Part of a small language model's weights: 4 heads of 64 (1 for keys and values), tied embeddings.
MLP neurons of a small language model. Each row is named by its layer, matrix (gate and up: input weights; down: output weights) and neuron, and shows model dimensions 112-239. Each number is 500 + 50 x the weight over its row's rms, rounded and kept within 0 to 999. Numbers have three digits each. A neuron's up and down rows have the sign that makes its largest values positive.
After each neuron's rows, "fires on" lists the tokens most often at its 100 highest values on Wikipedia text that the model never trained on.

L5.gate391:525524549510588619502446456521481462539519534488436443550513443471548482510544469504502487541490565531564468620500519484536556418474525422474563496564500478464596472532492521521504578509457450562435469598520494510500540563540577529493567516389532462430448591457473592540489451409440499450503472563449537525560592543357534438518482483464544466549512473390568538557480625467481514500529
L5.up391:443407498505482540535387535506612415485564539472504509519452435585473529474491548541412536503418585490554561559386495521550586453504404448462457462422493507591509431514549505530485406496577469504444524465403458504351449457539469544523524531504403540581534465441554497547512480579531484556492482445476503548547366526516551507480416478509475493503583396608517425532592383477525505448505
L5.down391:484552488485479422489561525500483518436453505482519540477438525484558458443532512590487412543572442526489495406458472474499465559509542559492462513513522541534511438464533544482449591487519469503494468447507487422470471607464520407492422494438616447468554617578556581502561419368593515554477562576499512449579496483433451490568451469457526576536423670483406452402542554520502537592460
fires on: " St", " Sp", "-", "9"

L7.gate180:513448426616527508370536489509549532519433469519490490472590485466519508489441524520533612451439437512462474532511411454467603475543555547405505487430483488415393583489536488445440537562622447530505493559497514420474531466511451477515565578565409550418484480513469398495505538521511560544420503488584460504546545466515501489499474454458505478494489469414441488555425448450473508474512
L7.up180:490609514467585518526589589525557546512466470484471447461491497549568428476518558594422483562405457492494537476369520562436538494483508523441513471448566541479507559519509468457527515515468501483519484543553545583530582531486482442551500520532418520565603573576506559472410431534563573397496486460406520435540564472580479512526472427481481552560523494473574480505428571423515470480489
L7.down180:511506508417536492536551645478475548397514517492606439420528490530555495500611508486459503526559494525554492509535557532505508477531472432534541500469537561476495540460452545484566521554475480538518558582488436507458441517481505456538561451494584536455424418426484531528402469462451475530480559541428583453619513503540508524507521406514469467475490603492474529523484449389451499522557
fires on: "1", "8", "4", "6", "7", "0"

L7.gate457:438450402479534487430390445502458521444570517532431435549445451378440507555510510592607541498492517552481609605435437512504542551557570504491415432452536476481618583504458562615509563480477566525522441544457478448508437482415469500559527513503506553457490480507464431449468416494528534569447461586426456440519553404412480504518550487503548541527441527486598543498507541564479471479546
L7.up457:506470487491509425511494430552419482522516452472389428487429486532535554545513460468476481516424595527488551479336458505614487557472504487509540399496448441586561596549543414513440445483579482525451472515520569539460471500605514482549442508501476544575486541493584480547438390510532495471483536526470475512516461573547536513477502441455522526508476543554497436381528562506462461562515
L7.down457:413497417503536411542486464512511529448480537506516569459526507449517486541566515564580525388505458486466492537558440500541547528513511500425520587436495463504484504440538536494477488549515535527491605572475390486465441498543501452413498607489567478416495448529585450436450564451489560524554589520428426427574523452466463473504512436505470484546501576517435487583657476447480485455556
fires on: "0", " ", "'", ".", "9", "1"

L7.gate662:377531601535507477449509448556512452516580473504497430412446542465616542448506462519491548496479548464500471567401514492430456422498572458446524515494527497422490525528577510562459513431454444498494429476596416494519557568487495543406474487485429493479471469490517510504475557512386585526431472534437502416462488526503431467556466484539450456581476490497483396486506495485450491507505
L7.up662:449517463559502529501527533515528624545482497457543492528561564493465564498544509412462550584511495537486496521561571479561448489592475560470406553539586476597545476510516535410580366512525524441461488559533573587524542483461559508422541499497475464492548556473514510498555463488538489586475468519488543472507458514459507467502468468538384450491485512544525489475562471479466446519543
L7.down662:402522427420467440479475461454440399449563456467579458485500559442462512527436501548545497613495631559450464476517546451510502548496587562523416499446516564492512437483538396512489475453491521535579560495519545608499590507536604498510490480607468513509466549584474511466595489463468525470526453548532505392548515506400527402438512430524497425523518446506532556547520379374465558516532
fires on: " H", " h"

L7.gate426:448501404568581522544591485465540447504519482537473445526454333453505488496561484468548457467438456637483488507482511485479542566519512508446518439475466523514527484510481571473544473492499423496521532560458515493526412493561525532597630492455553585455464499472504449517418495598461541475394518395501500526542539333492470458527461494534406480485471521491536512475504469484501538521530
L7.up426:494504559543540621447621477551509451546547472533494438506520496492542521442518490391467434549514539539507499486557516520476471529528460480480496473451466483535556530503493488472396545522377513544449463485444518532533386423412456527496527477427470534420489441427534468560498464442481476604461506529478544533417503457504618425499469500553560516468471526493460531521583598512549639539559
L7.down426:487532528569397417582553459548536422564504442521565439384508478464468472457417467514602518514477538489458599475456481494572403470420418504489506513585494396549439461515544532514423457412565554541540478486465434519511559511496489509498498459517465539496432443506440575441533521501370437555474488538501545496507518568543481569497506556491463522559529440508473535520543482455430505483438
fires on: "0", "9", "1", "7", ".", "8"

L4.gate271:527497485470441472511494544539639549527486411566430583468468434468497505549596505560528426468526600479425466479494543479477484373525491492611543460464512592455589438578460439483600466499565439355439559503497503521525506459496472579556516478539523472484537488551526467591541502517531495443556538512449484519501486591402546583424490496506487469551473522629397489504564469527463537528540
L4.up271:589475470604419470444484553535418426437433413409444555530521455477554539473483493521590408492519483531575494489526563492477455471435460473535508532454514586598417403550469531510508372560541471425436450567574446509582481476477521517497458568538572477546476510582518444485507529504485493525476451567487507501513410535466532532456451437528470480440441562476407619525500484476444501483475
L4.down271:430489556497466500482505488581479456476503466546436490556448399455530405484516509556541433543520503498515477455478538506517465546477544487437443433518528536474458511493538510473542535517651520405474481527489542491609365539417459467483539498528562441513544532559541544477513585483563459491455456656454481587524456437480490453544501495394464507451516474512414550476472476535510456516508
fires on: " R"

L4.gate471:452466518438471522439461472608469536500483528501493485537486446444577546462617587495445416485458512448498552548500567544433551484467561626484468502516448504353522489538420559544484456503444468513571497379510501501463502480509512573478470491462533505482552472493452493487524545554448548536485495524519439444569474511537531426412443551520513476453536490508550579427524561418466480546442
L4.up471:431536546542466478485489466520537446548451413526524416514525449469498464458505420493396524394475420548528493550536528506416486471523523580528429534479500541512573502552492512470530482464515479586517578528504453551491466593470496414498483515552466475624518460529572489547537503553475584552539557524343475557479483484450447485492487426526429383476497557450412465534480551487477476569507
L4.down471:564388461541546439545454531480474595482419531552544441524482507508435426403572575485485466492465480433449544543454452530583535560497503435530438575339538481497482551547478536464549564384519469547517507513476495490472451545494455508560491422441498472492432465430516523531434498450438576433560518520409537446456551378451444454513555594453464577493483429583410569477437485551502446478579
fires on: " (", "("

L5.gate31:550513528444493486550539536561427525454471462432431460375490409399471572476568499501484514500455518559465408574461489367561472591430554500456529540462487462444496441527527472530599566430493554507406521494503612516434520496455458505495565457507519580486542477527528550394417472517512495510504558517477502485610467509479393495538413502446376469519571494513466469530518456526514525444489
L5.up31:530565592479593501456624482579372512548629442563419461507533505486529499517477460495544529534517406429478532571473507515497507524493464516441477436566561494547411447526484454516521524479484514543551438595516465471480463510533460455599527489536561547585506434500538537549508483454616565485474392576509539449577546462516527535497510527539494511514439624426520500484536445512536477501550
L5.down31:503479443453446516476401488492503562466543518492525557513588486422546405477470452537498499534574507504536551515395437505520527545563524493472517514565494478547509464430484424580564397497494540445486493445554492529509476466535491401523392546434543499556510460491552514519528459572563546501606401482533425417453480528545482472519498462437463457461644400411506482554547455535535482486507
fires on: ".", ";", "–", " ", " |", " ."

L4.gate405:458417539564594530512555579568405519449578510509491549471453393305482531501493449476583439474452476565481495565401506541530480488562520439409529558476592431512526519481424473508464443525474456542513514473547516509494458453580476436679586598537495548489489484528459537547504563523467456577529445482529567452605512474462396511508482461504457440473527536547508514483557557448474436500461
L4.up405:497379444475498514459475561418522562479519469509476465477513532423507448558570440465519475574475467549507563509517485617478520481465371469396501473523532486418554527481486441446573494512495454599504492499465552435463476518560472583593532524434460558464491490496500570515497511496601640516380471537502406487571481447521549518497454563481493517494375537500504504418420462412509513555536
L4.down405:459527453563516453534490544514515467478504503513497466494452465450432448468463424509623496502509435498572502515489463481496500489513518470487494597441500557446480435479436537560460448475560561487456588418585402474484549486551603447493497529524440502561571487468464477498439499577488561502513481537493484416534489485433474609530613413504477476510489525507574410495481525479465503480449
fires on: "."

L4.gate532:481494561476428506510460426520516541500433507506407502420441505560505518617544507508466519369421535616515545538547519416546476470555510493478549510427482534425477484500607437509442610462421483560519467547437459527568474407508538499491496440488562517562563517535494499536478452494493523534553477449452420473529505472467524510482552502496550565481543449462549546522607513439496558548573
L4.up532:428605507511514530484455515469584589457451460499353410548484505477515545503538536483441524297457458491531482493524551464447502444513571517538508476475494432447432480515590440461511475482467427502519515540522523538491594537478476478448572475431448451457500506460538428472509539495463484485446538498548498485515484535548469562399452511541435568495373542391550525455462501464586495497583
L4.down532:471556532482513409477533506518535537445474579519536481492492427585442398483449503402500426474548534540511473549558462538454331517484435543441434519428574575431517527540463521443450517517484470477564433467537592515504442471524627544447539431521426428579496595436546494548456590525468513435517577521549512450548480400516527425514575489400471530451443560558455556457455537505426522472485
fires on: " (", " /"

L4.gate85:491442519556558534519552544516477564445411523543489467535473540549532344473476534509525476473506520531515428480450482449438508432461567490551612522481497498481475421514571544516581514447489487424499474532403556461511582421529476402463459475403564502491501540525494473433558538556498482484532450537518469461481526516462398581466503550487511499600331557487537411483526540548521470539547
L4.up85:531507470468625477527414453505489507542420493463451601591457428555507458405507498401501459528628539449505494509461537583537513456549506495615432421469528375437511492448550531557472468518501507486441458572534582522416519417441445499480524543592472487503455540512492527606503555444554525385530556486564561565499548550557462468522563563567511399477483485493523526599513476452458457568477
L4.down85:502529545479521561487447473567506535564510557567536465470551470462425551609557524496556510513531486529452536510620586498495458521452452470489443565538477498511533466487476588499618558493572481517482487570443491435558481449394476461548564570505451546456553430448333485513536468506498495413470545520475509515575498519474504479540503477407471503495502481545523496542423596430544531576547
fires on: " N"

L7.gate191:412600426553529516490503545486539485516534446440514459469554408483526435455390527582512414457535522470487505501539489552483544481585495422409445479456513422545511399499486540522447578469479468590480484498443485504449558472457513440473535470591471546542529522487552524456470549503434553615453487448484470532543468452510464545504488496524486539459408605514529526527446512509527467499587
L7.up191:509554535523546529526452526489520578530504495423362415546361470464470458503456568479426488384602526465515539479465602465563466455437560422529451510442580496499573408447517509572483529486425523492518487553506556441556565545461520482492477481406539483557397461525473469514576567568522484510508477491277577506461506510529470439490503431539525591494515559549513473506522544450508517466551
L7.down191:518419472499540529501473506415402547419512439488454480458577490485531451492502483505435447422554599510482500391406526466512538550469491499438533450464525494565472600555400498574445449482472559445490432478453492604430544490481520502568516542419463475519474565433580499511444562525440565507465580479505484465593397523562489491539483493575535532602539504513474485445428462492494460471506
fires on: "0", ".", "4", "5"

L5.gate381:527411474462510464535509538474397582564544508544492526536481529507391514514514416409565530482448426487453534445505526509510500553463465471484526507494461460405465572538517525438491466430490575485511419628469565421513456518480455497518490511518521570566509463487494481454448497541482503407558505540448515571573486445395463546622545523459601468404397523532491415480358476471556468490559
L5.up381:496406632524462498532458494563515607436382544507542541458434502563430423522489476468523453491546473481518553487466603549460438603551467612530454455477468432518522423519541470593403392492440491478530523590481490494454393555480433512395436454476429475462533461474487400429443517532523499532521603484390524502542550518441543604558529550440466455535454464426442419451530449526563490551463
L5.down381:469528465574507455441450537541442499510463453450456551502414540442484464514587476440565391473500412455588568536450523498499455478491455510468567537594504500489602405562484512528550471480489545471402520520475545477470553488418500478389544496526549454529534512491421518540526516602541410577604578497438537432518456500450508518451585513535513473442412472430452502508474521536552540545510
fires on: " M"

L7.gate669:461536491497483506586553446508558456481509501552540539458552506519452444502607467454547542553542443475636568516524574454470544531448418528563539533449429616464523600489543462498485503504494577474497516530584491528474485501545521462587527565378485536499484414557447534525549535495546434489452410498527535523518469499549473414515531405442481551536491595383423441461515441517567473525544
L7.up669:563499594506474535483528556541559519472499491517601512597465527501488506640475499491449441515505396538538553534521487471464550519450479378490568538547494556495450527487540407438551521537408524519492552444502490566533514528530557363480459480456477505491562427517522489444587521529523460623447540510490570391466497451543549520501478538447510530395592541580497456445563458537547518460617
L7.down669:573533564533492464490433495512565574478497470514510366504479464460581495500534473500496481468554416563476490526441455407460464572525547521554569610414507446598505462607451475496554485542525525545412517531510600414430469445484493463458406468507452463493511540474506461497497532466472378489575518575598442535446495520513585475466501523436425501490572551412545571450544497420445545479528
fires on: " I", "I"

L7.gate5:552473560380483486418492512470512498447457457495425591513541477429528520531529480512554468505492463440557421555553547484546626494542449486436380447478557459525493436552466461519500488420551591459579439565522500497554493478470593524547420475568451516549421501494449478469413448529539493542506536585488479551494546510460464490422478458516473380441471543472544488488465493452476475462375
L7.up5:521387546488444646480483497536459547429534485493435485583470519511608511490474476583621506484476507445495450506369496467537547471550489451523507532525479524601459459395464531584574320545476586540573618532601467507535438482441440514448418531520508495512532551518495463501528518527530495532544510451515455419488530473490431433448518516607483462540465541497454542498436502519455560527441
L7.down5:447488463540474490478511546534410447505478421492520463541445439497491544422522555472529483616459485474571533506493505542501566408438528520500430492481513549484488453486473406522538496465478598526457554527511513478464449588350507474386388520454503474576467493503504454566533545502495399470500407585404481529471444523525537486507482520474574484526528461572468487492471485481428596526482
fires on: " sl", "l", " R", " Sl", "R", "ł"

L4.gate213:509475550499496482523507449540484516545521594526473427450538540476499498504526472525534539493468482522456463495536616450503525468495470458492486444419539514418493462467521506493449505556433445554515419467380468467523529537505486530446350591478550577511478548501484443551488596446522571450532450525435484456466379550441474543533560547440578552465455547484477507494557457483544424594477
L4.up213:496477499456404447551579453575465599542548463555484517522508493403518458509545471525497434493464548533503567502485561445436503413472574441503552466520498479541567511583433505519498409495477522400600485471538452603498515557523494492470518520450520520509545584417414481654636635452484502482486536573473445574501502495455507545486522639509627525467467491452516499532615497541524490500458
L4.down213:531532530501518471540479539510523571496497467451549490493593454543513478417495529437538553521624508482473545551432444523536461425461426554498575505549570472490487489458489512488553468547522478448544464574525420632458483568473495470445520494418547420553419469477464479514507539508508549470502425527499553517432449508548558397537464672485476508542482509391505544459481510527481462410544
fires on: " C", " H", " E", " N"

L4.gate333:460525412509542540596395541473479551404503559421469473506525522535442454418415496450450536472506554498501513550482560529543567528494503477515499455485603451492436543502479500417494513500508528515475483556483518432441572490515502473490469532551466537470470403501440524522549460518494461401520497524552550391549447479555461544397497494524562595540524441495535505523425442468428482592479
L4.up333:641505465505513487461428515521536468569560570477444541498489492543572554466568436459467426502546638470522485552460510517520418524498476539561485449530530547430534456448477518457512477564519475451492479420559601528558482491521503516510547495546540540426555494482421542503551475524498500432530510478537528402449493464451419472646517502403560389498491416455539507474535561503474550509479
L4.down333:490537417464500449518509499494471466495530521500518470584515515473515532482472443446625518562536466509484533548537613505454519496432496491544473558622568590544392459461446557492496566464543537558476555484486523535495513540426479544432471554512447610555490507490501474420533449559548482403444485553484506508600448445576582555495501553569468519427480496522488497473500455506501485473483
fires on: " n", " N", "2", "c"

L5.gate80:508474458418509513554513458569479475517515522503527504506538524539508444506546587441442473594488496428434421538433481529546540488519466560469550477521511494418483415467555489528469580616587480626539482513474579453539534559533431386579441560483539522558410469510513501490446462395489528560585499482425510391434499582470504411533494528512585518523527512377492451412511424510458458405510
L5.up80:321445414481515459500528511447495513497562530514447453416532549437583531481486533536507616511483462417509456496500449461408420483428548504511550526437574445502428495445568564509443551406533526474439447519498516477569527442481553443588441470519573507543494446566479485434572484487541449493470506532580488434464478518483524546595515424482580463481636516568527529518554561503536540577583
L5.down80:525526529455472509495445487513481445579574523421521481473551505522491533509512527480443470559544462453362458569554542547516433541469499560434498587572448521507458477536439522565593535544549485566488481396522538491521622501471437510538463450470462494520457515516520456495487507508459474495447530555556456422453376493463541509605498519510465482475536436505555585640441426583495597476602
fires on: " h", " rel", "2"

L4.gate225:515460476447553491464474514566468462534491508474494554528487446453440505474498493510571446563463433534512506527472413439520520546435491418503465573549447491558473564445455472537459389609480511520561544464588485412413478549544433539532538609472592562472510418566494470419501458529549527468472481553491634513600475588458469516530513497511498520377525557569474526545468548424482477466519
L4.up225:516528509460481435478559490543499498485599433449535489543464502534364513507488422524524426518521450560455493401547461603543484419457520500426505451477564416503550452582493495560567442465495437459451528472483545462511465469468513491445425499483470538571500531515578578606443507511538544468399482511504529627507465527525481517458394565529466516513603539468502483521453506464535430399468
L4.down225:559507508518518503521558478638490518491463534596456451547502445498578475529518425428490493515465458570500560539541354492501550546489400501455459521468539571476442536451400437525526462616520436540561528663570470472514567500488458441563563498417443521484531510551544520493469428590484601570527406522485470468459567508515567513560556488527491510457474522575502479534388529483552494573445
fires on: ".", "==", " ==", ")."

L4.gate354:555499550466501427416494483486523477423584525423510561497496513414481558542499533444592432613411532541546449571456459525566450591493467532531505526469517477504457506479567420528497453520418415573484568478538553526544467433569523539650464434537470506475444577500567467499458549546556629574497528553465448514599463610495491488495486541456473442527423591546411494578512487499488506511470
L4.up354:505430426555497395519569548501445504491515410542356532380488466489441514462467476404417564518375488552502491485440495520604432488481486469508467545428528506564472464536533450518481484477533507546559509463559489527420448519551492479568460536578496476508446533427617492483524529475512455392513501475475540432620479602548534519479442522515474420438449547607545460457505594463554508523472
L4.down354:582507482640486480539477558559475556419531491594556473604494505452430482495503457544488450470511495520436453489464470521534517545433422469431454547499536557516510546474476374433580524494530421491530520524500397408598523532569560471434525478519509542519456438453611496494525521511499600503513387515461463468483554551504518408528520526427542543473435480483533442491562563472545485503444
fires on: ".", ";"

L7.gate692:507509485525492468508500535517548534404503524480514489420532454384436478463526456505545520393536500594499452455430460547508488511567423416507519496476471443476475472462532428502524508483429549454460456427482504494506491532514495595412416440493585560524533530494453461510550491450485530494571521477417535514416507482455495485558612511538591503546479477520428388568448426481493498372454
L7.up692:519558436508499520516461483583528492588498491503496463568492499499421518514505545456578439489452485502560559465422563528433518477442537528465608572464578467581571505557500415433376450556480508496527483472499598562518480433597505544491443581476460455541501487493491587462514503460533489474570535521438534428530438485454469544523553428401511568568508468443497503506443556446535475539519
L7.down692:518438469433530433568511518520537494592492435486428519493533495464453505522405474509562433555493485519451535553461531446493467514549466454567422614527526526557566403513451596463494508492574492453464449484517432530397526535472515453506546472522449550506500532460458586510461492509475443521509529458519494527500441425467551573453563504474441516474461541501532527489456469406474516426469
fires on: " M", " S", "am"

L5.gate694:445399464560480517371431533546471558530453547473597534587529461511498546473480481520528438520516493555424490523511390493460557511440413538447524470420548531475508570583591532410468548490506489513399562423395488423559447511464432504474464511472557490561525533616524470471525488528585505546598496470549442604498457597431437511519451473436472497484372524450521461535574549480581483412486
L5.up694:532474511555432534571472501427533489484517510434513615461498489533530518414487583524449431528596425552501434538483484485472490544525616455527418397431535519429577514502484467454540532522472461372438505505521609509488498515465502487531444498547496450479480505441387541418510585440512481547523594572512445495416584601450433472576428570488492434521483530543489493488493536542483606496463
L5.down694:463538493463544535554472480485490554466488364511431491502555429512455492468585555528504391613534393452453514485504553457498537485599441496412533459499565542548540457483566474512553441571510503478457412515466558528421446506408604513461520565472478537574548476553474569588417520593540494508549569443448482441514466446476476506499509488536433414486472489468531495559489537525511572608483
fires on: "-", "R", " R", " r"

L5.gate23:549473560603505508456511592508459488556484626441501448513447546470480445409461451457489502468502624489496344536505517451486495498635389547487500441544486475425494483551601499535581511605547515471543507569498513496572525470421502461502490540429493480458428517539437398426464508474578530429522534594456463506428443533490501544504454475467557500474480442527544412437548513527557476577475
L5.up23:545465558468462431540417560405523514551503589444428542541517485618477448465499546524534437540462549452544449524587485473598519383508454570469529408479546493490535495567543569597583509528516471456435411513504493500462480418396478463453532555563617489501482400512534471503355504574555558402561538469524551518547465500537557416506432558488551519602470498548434475465554526523511551595449
L5.down23:560459496550508550539457532432571492469466495460492424471467433439449481488512442540614490494527485577504546525478595545523482530491492511487467495449503577577511508469379547491590517597503595479545564562532527530541529508493442499438475548536597424492497417519418423519538604488484569504503530667439451544461555475483492449485547599558502541515563487496535543424454441489438457557471
fires on: " N", " n", "N"

L5.gate109:447459527433497553475493444547490493504459506521476547581564434550543367400466476430560556515476473510588478484390437466469474451488445469474522438472603518463484487470508498496493540610461528482503546518520439489539483561576454459498519498479489520382485479443526508519485510498523529479425438535565458494463377507473447625498506484538508493639456542495495477476540451504381457481529
L5.up109:513513484515511576569525560474401477521495502493548463535523471555535488428561529435625513514467479447562516491547510519506395506551494526497454533424533486481540543606655495517505514532548400493538520544463481475529522480523555515457620502550418541401520460407482489551431487500481541500488586453511488559562408455443584466490472593491440549559560513572505569555556533493608510536460
L5.down109:540475554473482500480539457477487531644481503553574546416565454466414473575388429516512468507491444465581546550485481556462460531540410534489451389467505525435508529525476500496550439558514499553452473509476517610501504584454423492530492534473484516493534474502463481534532457432542466444546471582558486612521488450466569538448471435475536511464451557512489507532543449436489589417573
fires on: " U", " Jo", "r", " N", " bo"

L4.gate191:462564549465612504477545460516487494451459534476590483421493550552450450531574506513441551494407474550493446522483531459446538443536476454434502523553444458497440553496512518505467512448500388455569487476458522404617510446442462466490409440568365491459503542507535478503450396535515459469632508554464475339495457514528480504538403481611503453454561518450495443492486356446512506515534
L4.up191:521564457526444484545522504591526462504562520480557508470479490459492597432508559459542460565519559532554489558526478438520430401535469557527471513431491510444507421415525451438504519515503494536434472522478527505430493514534448585562512471397530556524516512551537452504573448584436583406436556500451493395485537321460424487574544471419493433512538524546558531548604442545468546394493
L4.down191:453565573485482521550544439537500511546473460472575475485497479473420448488543518598428561500437504503396509538525541540451450467529469481473524514440393450568475548544557486481423556477469503514485403447582596452513501454493588491528470411568496574466517525517587565506470399505555521481508501484551445458464478475482518392564470521464470421445555523387478447521494416447489574483546
fires on: " h"

L5.gate209:498479458538500574457599487537357522483521546555500470487551420516428530439559474534478452472437348623584529518594539463459473604490466511440494558422463508573544599462564455428472486444514556427342523561490516452450504477517460499477582447541488518591468551480445527470461487529427467521601448503477405423605508448551483470529476431452465445400435479453524481478472535451545570541497
L5.up209:528464481438421460411514546525614623525528484415556548491478545549499452490557494411578517496392508470523398500545515517485487542462483549546526477529539489479529511550533433532502465473508539473469432477500403469581417495458504582492566580518481493401535448559566474460499489490553489604555500531509453549518549505532518441536536482498498473498517459470449556474478405516445475538533
L5.down209:484496514528460466567413484607558585447515474493445454494498539536559485466574505514413485512480494531512394502520522449453494466567452453525445532483433524346481520458505527535450480486434487524478519554512536609546571566460440504506459483472508520475438516594584480496463479470513509486491453496551494435480537539514462469570551594475474508587572460476630442501572410397513543515422
fires on: ";", "–", " Pre", "-", " pre", "re"

L5.gate175:549520451565440545455527547480495496478534544486483543518532482475506559521579492474550472459550474471459571535476454514518452549452435546480610514474507573533565473540533531445571451600430497431353461489537522488502390471465473473457521485487591535557495429522548461541582471524527534502557416500508567374450528478514454441491445495498485459498416519462447568513558458542375515515486
L5.up175:449454496487510499552489497539517482512455486499572566446522472432554502402635475532495461531462446416472476567427467562505576517481504510534551466521552492528506476581469492587579437562592420394485395443457507520514526532485520589533565551492503523508491492498506398517523507480489468422537479531472460441483543457428519481543379512379651446524446542531503476512503550449504362523584
L5.down175:469549521466525451467519492557464412532533502368523490551437507506532477484520550526554398478458424444459419514456547495541555432526503479399477414440543471509396524583521488495473476525517496475534517523558506597535450480421543471488493496568550465530527466570472468566488411519496585482428488574518436411464558523568508491453483606475488481455522483428496427559453479524409486480454
fires on: "H", " r", " R", " Th"

L5.gate147:558477488405495488410509437538428534433531484528579494540470605498484428493579532578560490515547507415549369541519552490525503520538407348454505539524415578544442457578481569576492485505460494480560555451426563465567528561510477415489495578449573523584518653528445479499521470466479545622492474507396428513485478485525468581461443461534506419548489550526512495542536530510514469509488
L5.up147:501479396609531462441526544470507502567444444503562499507462430530400472448591523518500392499554511446644379503474503551441459494391470512613593419407522577473484466583552520470493392540480491483545491473498476473446558500456493452429526485530561476506501481573545518456421586547551547479502596524448449497487460488485458529457599534437510547529540475491450574588520487520403477544533
L5.down147:416470503443481453557551483564491492518463421496485454578605445502436409490495446565473511592542499401502477507524545504504483446614556425522445481489553540564451521530524538486481492558526463436492543526510531523474546579473541457511564453520590473482582580504447487619468579527509480555564517615516482538531485506476553448484507618498547529483506506485487547498471531522541412448516
fires on: " R"

L4.gate567:454554473488481438539463531573516540486514461439506479579444557434493591465466460481559487462447493502525575470457487426567503541521413462482508476470493443414505510495453519522423429498462552474603478458444509480389516486535512566461549547471447585461480427462527443430421483541480543419500495500394513434526563488376480533538505414400558555490469547525453491560509489497562492574515
L4.up567:510515530465462453573486465619483474477445577528484507685421563578441556562478472499454413514463557466529491550449479488537498493501471546523550540500485464511500459537538548540491452427520518453427478473466498502411636470565539563421563465479399513528568590525460517497429528551412698512544562496466497505505475418398427525551443496488455487432507485594472529485418416561520559545595
L4.down567:534442478493504499501484525497487549491555477451494569475478612460484498486534474483459473535490478424516454573440528472479460492478484464571505495485489432474541456581481502525494406503486480449492456535470557495456492524502490520423488541562511487466514458463473528493502469598521466483526563549416537513532486612472531525530533455490524512459460527511493499501426493518516547562563
fires on: " M"

L5.gate315:552487515541497547496621569537577480508481533431519419460451496455517413500600482520497548540468503470528462498533515487508441566541537558487493556412526476477393599490554528468459511472532576528448445567569533477466594475498527473576473511562531520440557473511549421496419568480603538521483464489472524461426432541528501468540499581457569540487606476529474515519410489467491521482515
L5.up315:560595506528434552443496626541462502526513531437629529509577485408532461601442524351490425545523497511532572493469501453559605543491451363466499484515541495543403544490531492498414591590466486559518519500478456503451459533441519554522505502528375506529458517484476335579433517498489478538490463531502479517492563501554482489488507473597516424466523522522437555499436453450544539458494
L5.down315:475512564529503520610511531478653469483414483482551498553545455561460456500471504492490478417560523461507483559556435385454410537490541503537418464499476568572518441359441531486567477552524551480421576493560652514461424530536525539468522411542421487505550533491668488502509516496474484464482544556547507437478498478503534519513501475494512602498415508473548425510507463452443559504525
fires on: " I", "I", " we", " you", " can", "ing"

L5.gate14:501512486471522538478545458475452502567511547385554435450449431535486497482509422592563501519461484437466605516495551474516503413485525496529568464586515468524452397510461470490410353510490526522481455455543556469393580495438508556541452567463467515539449552458550421571500408529560526493541407506492494519489436497477455424422402607410549492474430535517520507391531512394528460529538
L5.up14:426454458608506481483556486492459450465531561518468541452519557548508523510566503439456449501542535504568540532448479552493532393445422501481541534567555482584542445467487496569532495520583557517463539455455517470397559442486432461521442509400496506506483525489522552456565493529513520469398489493620570515530468635547512496524439493498491510474469512492529445392571514433495461567600
L5.down14:496456450374462537483540480456583399439534470485391443417564520494535582541499523448532504542596504575486568530562491568474492485521515474421450497439499502420508458456531491498534492474533441528553583519597455523512516496553464551504496546496451431482520532572542479461576501486564484499407575571513479463601513467473525548513484481603487541494580519499483371502490574508591447562463
fires on: " St", "St"

L7.gate323:497553468496490436450574543523466464503495541525519549486516463474515542580470624555501542416462484455516552518484443502606527496494565457504549542550518481535486479532478575438401455615569540560452559501513406500500676427461458450479484545537575505519456445432462500444561513602506432455513550475541568470551424491500500498463473435552572519510550480463378420482536473498520524553544
L7.up323:453554512511537537500646502460527549520508528541452444498483394432415483519474613495496469435455496444477514511439487433500537459472458482481498541610442440517578462407482523519483559552486609492388484480487560484443504541511572444516528530527500568570477481509311465565510519441455387509551447469457570440495558575480532565420493500508448513508453495496542498522521438492447471491555
L7.down323:503444439391469489571479529452520545394475511432571494543504498492542566487477442498481519503471506566389509382509493482523592560549443535499488505455450571515470508384397410529506566483490468497463503516476493581471389517549554471611551504566539412492536554534563487448462388529412595530502496525516522546573462493564421477508563419484463545537417603440513540443459466554499463491502
fires on: "2", "3", "1", "4", "0"